Weights of a small GPT-style language model, trained from scratch on English Wikipedia: vocabulary 16384, RMSNorm after each block.
MLP neurons of a small language model. Each row is named by its layer, matrix (gate and up: input weights) and neuron, and shows model dimensions 320-447. Each number is 128 + 24 x the weight over its row's rms, rounded and kept within 0 to 255. Numbers have three digits each. A neuron's up and down rows have the sign that makes its largest values positive.
After each neuron's rows is what it responds to, as a language model described it from the Wikipedia text at the highest values.

L11.gate108:118133179119152131125144127094087113129120163167102159163134090106160124112144135141118101104115136173147123136140142131178143155133105126123198099166140122161127137113140139132138102132149150141122150155116079115171110134157148131119161111083144162136118124143119149092109155103113138115129145167150093082129105170122146104105157088121115119140125127103115116126158133132121130108142
L11.up108:122118133141106177086094135150140151159177128099100146150116146125134095133115148143108088174133133126169104162077122112111150107151125098137121125130129101206138152126088104103164083118114190137131160157117107145109139153137127160121148129094162112117107125138169161119177110108143136166138123128162112144136130163092109088104200153138134125144128138159107131129150122112122123099175
Responds to: Determiners, years and modifiers just before a creative-work noun, as in released their debut album, the 1998 song, his first track.

L6.gate1068:125163150202158161138122072163104143120058142133127110119148127133158126142118123150094113147101090113112124110101133106168135145115106116162130154127142112105129111112145091102092104140113140157139141167100111143078146136112133145114131153116125102155114144129092095148119156109172103104141099116086118093144116163097131141145109104117093105113173128119114150128116157064112123123144
L6.up1068:106161127165130072136135103100114114144134098091135101132144123148128131120110128126105144134109135093078108104123136130140108112157132105143156145120115120063125118151084111123130119121118141136166155142117169183102150131095132111151149119144133157142113133143174097138129101134125102138123122138115151153103104142164111166110128131114160133139187113105117139105141115101162118154117
Responds to: Last digit of multi-digit numbers giving counts or totals, such as populations, votes, attendance and money (4,33-8, 38,00-0), often before a table pipe; weaker on section-heading words and "of".

L9.gate127:094133124142157116174115153107103126139114137114144157151128097137142132148149108152167108122081115161137117170159098119152119150127108153139117116140153149090089117147134110089072112136160149111111177094099113128109100121110138151158133102108123119171129157081129131162136126122127123106088120121146134129133096124150117078124123115131075145134151135102125126157144108116135141124122
L9.up127:071137129121158121149139087107149093141143101122103133125145165114151149089116143162118093133119128138168112102147137143098131127164120141112156137108105110110171097123118181114142148093131096109128100155141111116152115109090126109126126106116168123125150149139118134066230117140154144139122130125085130128096125114122127119148126146105086156155153142116134124110174149128136131137120
Responds to: First sub-word pieces of words split across tokens (aer-ial, mult-iple, mon-th, bott-le) and middle digits of years like 20-0-1, 19-2-6.

L9.gate1126:104117160147143130141158117134154116136120146116060163174129121136137096128094127164113116164152121156129108120112095146097140136114156059144158148153114091098129136148148135132149136117154140145152155100153142142133117156127153159132137135157118178149142109187075121142128157107110157148114150115129105137151141140145106161124136115137094125134134149192133134125124154151104121172131
L9.up1126:128113149080105144127144120157165111099127121117106157190126171157124106147109089104132115140091144113126107121163134151129070088097115061133107127151130139154179149154133137144099081095170117118090068076111104125134157096099163146147151098105127131144092115127125102133127160111139125113098164143140166160120120121140156137157126153098118110117109144113103121103102115106104134103133
Responds to: Fires on " the" after a preposition, on word pieces inside re-mentioned names, and on closing quotes after titles, e.g. "Pill(ai)", "Chrys(opsyche)", "It's Mine"".

L9.gate1121:114119114141142113113093124090114107141129119102093126144109114135117146114093181118138098134132124114164153166142135133130183177150139139131154128129117160118139104181141116134138147130124187104163121140114136146149151101118105091141119155122132142101130161130114109126126132136115120109089096106128125165114122121128105142136126158136117151132113134112134102126176130110098140149123
L9.up1121:138093139145172110120152131111099109148122162117124125133176161128134138155143110146123138142104148139130118132129129096100132110112109134107103099155103108111100123126089170100129098100137136126081113160110142130144130150130131152099131070133104134110099166096165103155145164123154160142140129161138149137125177144080148105118159164147132114126154090126159169125127044139115125131134
Responds to: The token An or an, whether the article or the first piece of a name (Ankara, Anchorage, Anca), often after table pipes or parentheses.

L9.gate758:097105142127138153132118140098102150135091103107140114124144101142124129101153140164134121133139149113128121140102113148139130177126118157135088128110166146133138141108110110120165160090152129108170106138113120122126118129125093130123175159135105147141162162126117112075122113142120152061107133121129147122149165168117100118141119121108167107140134117148138076115140126149116162122168
L9.up758:131134133174124128176164063087146096155138084101144093161144148139121135143151121133107108125131128129143144142141103124088144127086139101159149122147109080119123113148120074155126121129128102151133125144170159115115132135177127161145150120103136134160129125074133097101120125129116157153119065134158123146133150115140126137080147157104109085131134120099155148138129121187112179109137
Responds to: Main verbs, usually transitive, right after their subject or after to, as the clause's action about to take an object: bought, confirmed, gives, stitches.

L11.gate821:124142110097097158106159120126139099113118135115114155133126116132148147123124104132129122131128132124084143134147116164116134164115145123120161128120180100170078142141099133121153136120180116163112110160156109059102131100099145173129161128111138139133136140124110131097109144136102119120171107160156134167118148095108127152167137167079136167129101136117150109133153119136113127122086
L11.up821:144158133117117142101136098151144089129114114102108105149104129133147142125114109109117149130109164143093150141150111127129115119118134158125115140126175159153132133141108146115117154120129139166151100113136135081115124119121131181133178125113096142108138118118100130105107199121126084156172094142147107113110128125145156149154144134109175151122089138128096104129170092150123116105068
Responds to: First word-piece of an unusual name or term reappearing after an earlier mention, like Bru(ynzeel), Dr(ivenik), Tw(ig), Fin(stad).

L6.gate1357:167140103137102136121151085164118117122153131098112139114109146138138098162126157109103079119124122114136155143117106096103124127150152144121120131109103128118161142080136104144085122156218134097126091117129117128109120106120129134131102110104149119104149124120107173099155128128136138127146068129098166117144116121037173099146118112156113102116138108164110151153103116139129106136127
L6.up1357:156116129120117150141107104153114108124136143105104083155137126140130103143115126108109098130137123097121130150137144096145118142128154153131119132109136149135149144083089116135128134106168158113126103146133102175100124089113132130112137104103119093111151133134119164157147164131149133110168104122130145162140098165120152067152146135128118113117179115146135131159091104132133109122155
Responds to: Second or later digits of numbers in statistical text, such as vote tables, census percentages and sports stats, e.g. 1[3]7, 8[7], 4[1].6%.

L6.gate1434:142108086125095115108109138097110126149113153210164080113156095117150120099093114154115164118094156104135104141070111093130107119144131137120156097107131127123103114146090121155145082140115138132165124119115120106123114092124172161153122152108155166130114087102105129111126075103127091133113131109099113131136137135133137120142153102096125164148109106115145111057105139123079118124144
L6.up1434:136129099140161115094060104102117146081091146150116165121119126143109126142131123109130134153109091101132129170067126107108162163140124144166116092119135138076103153112139115153139109110105144175149121138106120136148136154117136170128117102112174146118136133095102151107092129085093099122116084149137145096126145159119115166190099113079106129103156119118141130125155148079144148094108
Responds to: Second or later digits of multi-digit numbers in tables, stats and lists, especially 9, 8, 7, such as +49 and 54:17.

L9.gate510:142112127186131141113122104146109165115137116108139126094134114143113068105126113145130123118139133095133108127091159128119158047130088078102102144133122134131167150155130067173111125154141127135132136125105175136097153158111174126135143134136125104147131156138133126147046131113110121162161119159106120137151163124126180142094141146156155130155134131147111124139115106153152108136147
L9.up510:090177116162095178151154139133118148096133133129130120098180167154129110118174126131151113098156110126123110089097129097128098163109146095142118148126093141099135122105106108195096116124117106133116172119110159115136116124107156124111120135137077129125074122156133139132081121096086120166107107101145093136099130120148176108081122134134156159147125115115108102135130091129143095190166
Responds to: Mid-sentence words or word-final pieces inside noun phrases, often just after a preposition, such as the, temper-ate, revolution-ary, terror-ist, Soviet.

L11.gate1468:127119146164144175129130113127122166096139107089122138133168142143093151150098141113117111172149118118094152054116148139145126116163124087130128134108167165140132122149160122118145069114131129105172134106105130117114098111115083109150140129123132103123086070155099157109140098139110109094149126104145114118120131109090124093117081139097114126152106140104103140160088131139129122101189
L11.up1468:143073141096142112145164109162119149101111130112118175090128163136120141129090152114124107149165138109130126128097128120168149127144109114151102146106105159150093135132145146107152136150171100129181153117120147110113137165097082140152142109092127117124111159183126145135125113186100133140151070159161103104101146116147111125137109126116092129094127119161110131139109138139136101089148
Responds to: Digits of quantity figures, mostly the first digit after a space, in population totals, workforce sizes, money and statistics tables, e.g. 7,000, 5,094, $475.

L9.gate498:077124137114174139110179073135134135148143122106148161135127116148186139168062123148121123119137102110129126143109129132096114122092123126110094134136135129161103119130131135087129147136146118103185152159151113108090161122153082108142171148124170074078144118164118090141102147138109125153130093136118115117116108144097090117150123103124143150140158139146169167155153136125101084117109
L9.up498:171138080113088153099173135134127120149093128118122107142115137112149177100105135103099100125123154121162133154127151126127083125127066094083155109127158097093122135139135140116123108128184143117151127168142109149126115084122108130144143148149139117129129112085128056099124144078123176066106116120134116172120133127094115156140129109125149147153121121131151168154176134111122127133108
Responds to: Single digit tokens inside numeric values in tables and statistics, often a figure's first digit, such as 4, 3 in 323,751, or 9 in 97%.

L6.gate768:149127116128111141121104111135084111124097126120102096141119129121125111094199115099114083125145092117156129141099169120154151120092126133160101118124128084138105130126133131102133163122176129147143167122119145080157127132153139116151143119104121162116179121173110139151148136160132163121134114133076127104122106112091123129110141156194163154144131132118137102108095163158116083124091
L6.up768:131120111133124153154097123154136111119145084125123101142112116195086085137102128140139128120131162125119091136092127163140144138122142161135147116108126153149085133120136107141139142129117104111161125088154143134117147139094122110103138141124112138127094155167145092122108117157106096151153132109105110142120132151142087129114135121112175095143142127130129127127145094168116121112131
Responds to: Opening digits of numeric amounts, especially money after $, populations, measurements and counts (e.g. $6 billion, 12,600, 55 mm), plus count words like two, ten, several.

L6.gate547:142164106095119126075149094138141124107092084097149152166127100154145139145113116141191171130099139074139128132091151133149091155120130111112109134140155120150130096161138098095144130129097160134165162084122141167097124153089134123165132147155121145105115137169107135123068166110124157131101090122139131116137141122111136196131141132128130111108161151138111127138114135133140118142070
L6.up547:166149108148174104110160139098117114128139128104143110116138117087098114119124160063161101122154167129119125146167120123126121121153136124112152113096159093119128093100129127078112142138123177122155117118119111128146112143104173140128150141130154106126070105109142113149096112144136137149116080143112133152126075140151161154111156173141111095142164079121132134167126134147101132114116
Responds to: The digit 3, especially inside geographic coordinates after a degree or minute sign (e.g. 82°24′31″), plus counts in tables, scores, dates and words like three.

L6.gate1458:144103119088123144138139144088138138112100124140136079104131142127141132152133129145110130151124159135139107116126121103105192116113155159091093102138108111133099132164107164139154116115123150122111125178076104094132114154123138133102122150138149083128155142108097099106157091136111117122088150122145096106176144117060112145130130102091108124147160179125119114105114112133139097167134
L6.up1458:160114137110115119135148122108160115105129142126133169149136153120162128134129121165111131139141088131160102106139146132147141135132139121088127127134074196115141115157136111118128138142164100135107136157123185115102135146137093107130164123102102103140127110117159130089106119141097163163141135128128115113107108118110158149113121101102104156118060116111080127071165155110119131094115
Responds to: Articles and possessives (a, its, their, his) right after verbs or prepositions that begin something, as in began a, opened its, founded his; also table pipes.

L11.gate446:162153112135161122074122107110134110121118177168107159103129097121135079137106122137131101110162117121148155145145144146121166147121147132117111164103132133105156138085155110166128100112104130139124122141160189162163124143158139130120146155096136133136105130107126131127116175144136122150146141154121107122136106102162128175099117159131093116112115115166141169140143104180153111139120
L11.up446:131128106144140120097155103113159120155080142198142137128094132129099097125130143163145132128148111114129155168102107121163123113120142082123128152157127092130093154112159139135106114157126138141118152108132154155149160132139130135099167105136146135142063155135096130153145132111117128119099105129140137097104118114095096111104148134135093156150127083120129146162114130145104132153114
Responds to: Determiners and adjectives, often word-final pieces, opening noun phrases for a field, scene or era, like cultural zeitgeist, emerging scene, musical style.

L11.gate397:140151115130089134148130136089165131131167093134142106126165079150115135152157114131123132142111121128153150148102144135147161099172104140079151127139095137153122204139148146099161144158141105107113109139122100132147158119108131120098134118118133114120125138139108131138144133103157133108143161112115148111148161103153130183149133115124191145142114144134150110082106106096136125145156
L11.up397:111168133132096127110125145128125098153140153132145139127097116120118143091097107179097151111100138147148120121163132133153137122170160156160138096129089117101122152092107119122139133158099121148174140099143155137117116110120121126139122121166107100065067117125125131155124138051139133142160159116149125075138148101122132077130128114130135143153113126104121110147153140121112126088147
Responds to: Last digit of multi-digit numbers in sports stats, match-goal minutes and election tables, as in 32', 15,742, 440; also last pieces of foreign names.

L6.gate390:144121117158112110135183134120137156127147131100136120140121156092156106087128129112135110133135139102107125124118171115133124165145137120134130142133156126124125110098011124115143139130071169165102087129149149125134101089113141183134100121144101165142115142135115124105107117152138106110231091066157124138108134131132145122123124141133125127128130087121142101150151124133124157142119
L6.up390:120090089140086095134169130119139164125115151089156127118106155125129112135122122150122099146128130118101132126121136136123144173163100094133137119091130107123155178129071131124165128141123139173125127147137150105162114080112162175169154118130095180125125139099133157084121102124139091069188099076137133112113151122084140114139109101125138150149147093101165102128112135118123080119128
Responds to: The first piece of a name or place already mentioned earlier, often right after a comma, period or pipe (Sylar, Candi, Surrey).

L11.gate866:087137125088156081151161126150111110143124176117112089135126119126085140134125117144159144132075146098186106103117101120112146140085143121159080142135149071137113135144107099127120108170118170083117127145125109132167152131132182162134123114091137170106139148116152132134106103158121148128135079143112104140105148158133103141125130157156122139130168149084067165167126152148107125138103
L11.up866:081119112119177149132191162113062131134134118079129099135160163107114158133098101130112159145131136151160145142126135132120119161127061121122122149121132095115142106124139128131091092129122081120118116124132166090097141114128138115164120093137103143142143112156110167096134127136154158125110113148135120114133128109132152069092145132068113131135165092112134125100132145119119114125117
Responds to: The third digit of a four-digit year after 19, 20 or 18, mostly in dates and tables, e.g. 19[0]7, 20[1]3, 18[5]5.

L9.gate990:116147150121097159157157141133128072115129132112112124126141116147147116137150127142121143163116113095151119094157151156154118114157136143178104127154131136098147104138114112124134164140129153136102156095119086120142127106150118108159128116135106149119109143101105063164142148149110149175175107165134114111125105145118160142127123131110138124123122126111129135155114122115112092129105
L9.up990:138164143101152118140147138094164130124163167132144105130110115092061134131127126075130142134132126126128164152084125139069168085131122146133150139132097122118144094118128145112165161136140148123162156092133107149166159111140107140125148165163085158122085180128138163078103123135125147123098105158127130128151104122138123123140133118125135115100132148152159107139147156159110142119122
Responds to: Concrete nouns ending or completing multiword names and phrases, often in titles, tables, or building descriptions, e.g. Hill (Owen Hill Road), Tower, walls, stone.

L11.gate1198:129145125102125164137144121122113151124150127154113097071118130143144116131185118109153120129131119185107108126107152135106130124091130144125150108134116103136135097096153080097106139126122146138120163162077125153099094135153108133145119149129154136163131146112122145098140126187168099051123097115145153129145102187145090125155113129125217140129115122172142114103183049086094097154126
L11.up1198:138141125137109146092162130108153138149122120118160112171155146171167109130123121089129108103115102124182123178120086126094146152150096100122100136119113162115115134107118151164115141159119126152142124077144110143104107148073118131131107138144133116131112083148121119122118130134164080125142121155154155127104154138149100111119142140112121132100099132115117112108143133116144157101121
Responds to: The article "an"/"An" opening a noun phrase mid-sentence, as in "created an immersive", "is an architect", plus some digits in stats tables.

L6.gate876:103125129146114155152148106148130179178095143130101134143122141120110164116089149158138111122116138160101153148106127164154142118126124160105110130141141170113153113134102108153122143150131143118156170122160124103114129086130111101116130117117109153129161147112132118114114152149109104151130104137067094120154106131158095144094117155116137114134111142132222131131134151147169142126109
L6.up876:131137143150113129159128129157106145135130109141127101117154142151122138097155170153109143157130148150123112154123130136096088099144127130127103112145106138092091119117120167140076136156131151103151133129148139099147146152106122152114135169141115117108091122111138095119173170150096120153148135120120133161157153102174148147151111140138163134159134172122165113137165087124100184090164
Responds to: Place nouns ending a proper name or title, such as Cherrytree House, Bell Tower, The Hidden Room, Old School; also word-final pieces like e-at, Eas-y, and tokens after No.

L6.gate1177:118130142109103128096145113132090112097089147138108091107168141114106146182083115128106128102117124111104113103159112146099139112137161122116104115175125102145112152155127169121083182119128120067147095129089151146118143111128125148123140106132075138153077134144134122154156127146122143146153151134115083107099114161134131145119121110174127125139111119107090146109185133139092161156158
L6.up1177:119135109138123071102132119121145139108108125135135128112132154119122145164106159124177115131092182101143140128143146128111111146161067111155089126159131082141121117159164164136099168149116146123144100139139132128123099146131163182144106139121106176129109097137159125133123197149127159098108129133132159119103099140119159103104159113152123128157103154113145157116141126141106127125136
Responds to: The digit 0 inside multi-digit numbers, strongest as leading digit of coordinate minutes/seconds (32′05″), also years like 2001 and table scores.

L9.gate645:146101115132108164114144130145141100137162118125134121156106101138106131146074143113142123157122122097127127134145133162177113142159148171125138155121091147113103141106168114124175099118106150146115103133106116114119130111139161134094180154157162087160112129146087134103146119147153158067121100126143144168107142123079100104111107119081138110119155100130099117141112121123109196154138
L9.up645:099126135135082105121143106103127131102106061147122148082143146129137117132124125112105123142112160078132119171146117175130081174119105125137124090142110090130108062144123119133140173130104099150127135145113113125145121100119125129126146159141124149116113114122146157148116106153161162088130161151136153181101117138154119120106166135117121117079166135134131113109100160100171148160124
Responds to: Adjectives or participles (often their final word piece) completing a predicate after is, was, be, e.g. cylindrical, inconclusive, known as.

L9.gate633:129121097167122168144112097118132098105123154139144105088137114129145141153112131117105131148086164117133131126152135084093122141146139105156109136122134143212156162080093147141121106125084158116131148129149142142172113129085159134102113150115150114104145124121118162138113139111075118105106131104139141126130137127116112104133091161108142149151098083152137115112109143125122113099149
L9.up633:124109143105103167087114101181125129169137129098117139141174119158134112161120140122137137111161158120088127112117128100118134170146125177117148074109135123126153139134118096161125123145121137119135102134108145103137136153097137106119135163101155131136161147140138111135121140076125130121099126127121143176155140133108140142112135123087144139140157095112148114136101163136150125152158
Responds to: Second or later digit of multi-digit numbers in tables and statistics, e.g. the 3 in 23.8%, the 1 in 21 votes, the 0 in 307.

L11.gate1389:107155155119132102153125146138129138123135167123103154124124124120132124110182086083132155158149134111126157140117097115098115120078177124107127126129150164154124086145149137084114132092166079104164109147129130113117166121119142099129139118088108088063133118172093127165149118143138115080127120143098139140106162127079161091088160144133116129105117093165105133118124146086090118134129
L11.up1389:138165172144138167132113176110175152116102127132185111093150136132144082119138120097126130130147127170096134140147130129136102112161171106119155103163130124134157120155161152106113138118147127123124118127135144136120117125085152147091123152116092131094121115125141128173078125078168139119119129154108129149152114155123141123131131095105113141147135146112155118119145160112122127140087
Responds to: Digits in the middle of multi-digit numbers, mostly money amounts (the 2 in $625,518, the 5 in £500,000), also counts, ages, percentages; weakly number words like three, eight.

L9.gate240:074116106120130125123092139153159167155110123116155172109183113108168153163091111124148106133134096110111104134137118131137140112094171115100145149159147120137120084123128136116124113097124123119156144148146103118139111083144086129127134126166132152085134127123133125152099154137158138095089099166145180104154133101126106154135111148105168144167087122088118166110153118144128111116120
L9.up240:134155156139094109135112146100106140059091146103138182117151141104084081117109077124109164122125118108098129152190093139079157153119159085132146095117173145073118153115099168145132138142160126149150153137148119117140090103079133105076109110104178105152074059145083133152104139156136084152179117104174152119118104122119133152146105130154124124147128110127169128117160096172142136086132
Responds to: The second digit of multi-digit numbers, mostly money amounts after $ or £ (the 5 in $65 million, $475 million) and years (the 0 in 2013).

L6.gate890:164161127093126181141145160108101124129162115139149099148128168130113151109139097095115133137129160107092166164159140127086139156153089105128124150129114126128116104133097132136112098119151078130118122141119131088102182161114139121087126115169138108117148164145193134126119170124098142084173136124111129168163106125152105124136143129084122107144131140133140116112137134129142108122163
L6.up890:113086111156137124134105168083085099099170138164132126135115146073133188134098150141127113173114134103118155120109135159095094124123135113160132137160100106097122133088121137125116139099111158090075138096162162110107145122104119122121177113149118125107100121116128148112136144139116161099133126128144104090159121125136114116161078155150105148093171146122129123177159086113120163118115
Responds to: Evaluative adjectives or their final word piece after "be", "proved to be", "was", or "as" (essential, cruc-ial, v-ital, difficult, useful), plus "a"/"an" in that slot.

L9.gate844:112124096180110124138114149115108132128144093102141119138143131114098100116119155135129118159137133143128133115130099119130115160116094120121128119139087156156182168135079098152112123083143136121126102163118125092169157107128141094157105098119117106125097133143119143115096158142136157113136124159077086115113110107101121118101152146103141134166184150159124142143113126092119139149123
L9.up844:133151116145131138149129095102152140058139126154100144133150134120143157109102119154105139139088170115116125117114096142133118162127132089144116097131158085115145145101119110121129138140117169125175144120115112143195143096128116137175108131164153126114113115157144132130119112172155130096137137157204132139120094132155161157157143115112122127109128094150134111123116095136130113149152
Responds to: Opening parentheses right after a noun phrase or title, digits in tables and track lists, and predictable word completions (Ave, r|ush, up).

L11.gate838:149144139114128136098128132111148112077155141095167159108071137175183157103157109151137146089116141144109141153115120149126112101088105162140177134103169091137103155137104139152154126166111164123120119124162140101170133114105145140093130120117134120169158136089133095115080120153123137120123149161143108124122159132123142129133148125082109100121134122129129101147122116124124109136101
L11.up838:134127116129108122139137142138097100163105105132090112101140153169167077137115103123112134136138130143160117119109101136153112134195143112132109150146099125118132119169137122150158170134145161129126134140135121087158123116117136132119126125156118140120118137141154130154109104126099099123118169156166109105128140101151125108135144150160170145134165102120114154120092166137073129090137
Responds to: Final pieces of words or numbers that repeat or mirror an earlier parallel item, in tables and lists, such as week-ends, Blans-ien, 4,30-0 hours.

L9.gate917:107117125114129173113123136153100102147077153151155122161157144145183155116121119153146136129134148137125127120156147097166095120144097132142105140086127129092105122160143146136116106147160109127199150173127129143103145110131122117147121107130165120106113093141154102150130107143178131145163122102117123129138102107157133137134119105161148162113162119135087160133169127103117110147182
L9.up917:109102129104145143126126174124116140145129122149121113162111113165174133151107151065119102138117176140145097124113134101145139134139148119151086141135080097124157105110159075093125111090130149163151180140134173163107126150134152121105101145138129153153117091150143089116150117159150140133162100121132121120127146129134106120133122119133120190137115127165117166179100133159104142140128
Responds to: Number digits, number words, or "of"/modifiers right before a plural noun naming a group, such as 3|0 vessels, thirty clubs, influx of scientists.

L11.gate36:120132141167138116114118065127148102157131089169122144133126112145122110113148134129095119112137151126133147160118093114147144177135149114150142123154111113157135143123132136149108117086115127081148104114149168104132093204168147152163154125123144122120118147147103116090070146105155149097126118121152105130111178127145121118118160149119142115093134141156143121169155136146112152115140
L11.up36:111102135114120136109132141117120117091157106133123111165129103117146144110092113141105103134125120117158085085170142119171106111098131077150103095187134140159083114152128107154122120164122125127177115128146124126122118138116141135146152081139074097083122086170132163116087124150100110102147156130123129083161159075117108137136135134154119126124126196145122125118124091113094139124100
Responds to: Verbs, participles and words like compared or along that require a following preposition (to, with, for), e.g. responsible for, associate with, coincided with.

L11.gate109:105165102150134141126127141161128144125080110128113183119159126171133145143160134120137138105126106160157140127145105122126087135172129113124135175135110134136159147179145131123123120116130120102141136148156112120137162117124113104132111163116121120099147117182094158112186106134181091183146117113117105120127135178138146113166090102114108115139149120136131102097109100127101139102127
L11.up109:082125101107130124135108100158149163133097141068144158161168125149103141149131141107123123151096113114112141166108091141165069151139143137131108161123138124123139141142106116171121141107129094096198092114098119139124158180126099118153139153123162161135153137134122113125141081136173125144138132116157125132117128123130097115122115162077041120071098121162101140115131123141096122148137
Responds to: Quantifiers, numbers and adjectives just before a noun naming people or groups, e.g. "80,000 people", "deaf people", "local fisherman", "African American woman".

L6.gate1122:126126121155139172125107130109138136109131122155141176118110091108140113105155110119136143129097120105111168128113134106098104128133149134156155163162116122137126117118191108154112144105083114126109151067118108132158093157127143130156165175184141104149085161133104134165134155147109090124167116111127121152113121116111061151123136143104094133105152153154145162123081133111153162099159
L6.up1122:111107142109132149088120135088118127140068155133154136130156108124164093114154134155154156136129135125088139144125122089122091105139116147098194157100138094113149128133142110154148127157126144127093124067110116141144150128127102141149156114146136111122121173151147157151113138139113098159133122177133130134125106134154090124109143172108123119139138112140162141119115111174128127150135
Responds to: Verbs of saying, finding or believing right after a named subject, often before a that-clause, such as noted, discovered, argues, stated.

L6.gate1033:113167133164148120154112120166146151132100108097128115130183143106117121134128118134122173158153129141148080094120107142136139152107113153085154169148122157113121132159144105094154112102138134116148186082135133136115100125142165146105084144131112164109141187102123142142117152131107115120132051077101185125137105130108133102127157101203138101073106144118111168142164110141165121148086
L6.up1033:112078140099126143122117097117110131151115141125138168098131167082186134121136128126128139168183119149115103121116109120188132108069070158069194105119143139128102113137111103092154099087164109124131173161118083127110088164148107147110151097087119186164169128139116127155168138140138123112127092129153135121141129155172111123092125151129122097070113114088130140108062154163106140101119
Responds to: The word or year digit right after "in", mostly month names and years (in March, in October, 1980), sometimes "an"; also name pieces like Adam.

L9.gate1078:143134130126106125116122152118157110122147132142155131103135104086135107177158129183120139123087091077109109129127145114120137156125108068107135114142136101129105129118128135131140097093141125147116120139126111137074108156141104163148156129165128111131087115125146132097137132091112135153130140159094120156129117158139121133094125105099126161134129136125097119135159119126150125141166
L9.up1078:132149109174107115129123149099109163164163142124097134135084164111183122179118104099090146111100174074119076133118126180140093163118120120093109130123101104133093123119142116098112122162148129174116156153105109132138171143152115135144130123132157083133127125118116104115126090084139071144061106117130155134128148152091094114124125102116094119142139159161154137147172105152138088115100
Responds to: Articles, years and modifiers opening a noun phrase that names a work or event in biographies, e.g. "2010 documentary", "their debut album", "a friendly".

L11.gate1313:112147117139146149089103148129100079146125106130159125135122153131064142152118114159133156151155132169095111129173143140135172126083120164124137153179133143107101114126144121124150138141116106123103130126106087110115133148140101134136125125127137119131149158131102133105145081148128092164129135103147107093165146134097102163128146120136102131150121101132112116107128132153121089139091
L11.up1313:105110134107189169087114119207143141122149113122154079185129101154079150140132153125175150116131156155121142160114186119141144153135135124114109115168095109146108184176132099152186177114124128135105157088112113114120134147146099153070153164122114078153101140158127154131120118143115100165117110125103126136159136099145109086127164088116104125139131131096129063139147172149116162055124
Responds to: Concrete nouns for terrain, water, surfaces and built structures, often after "the", e.g. earth, lake, shelf, surface, wall, roof, sea.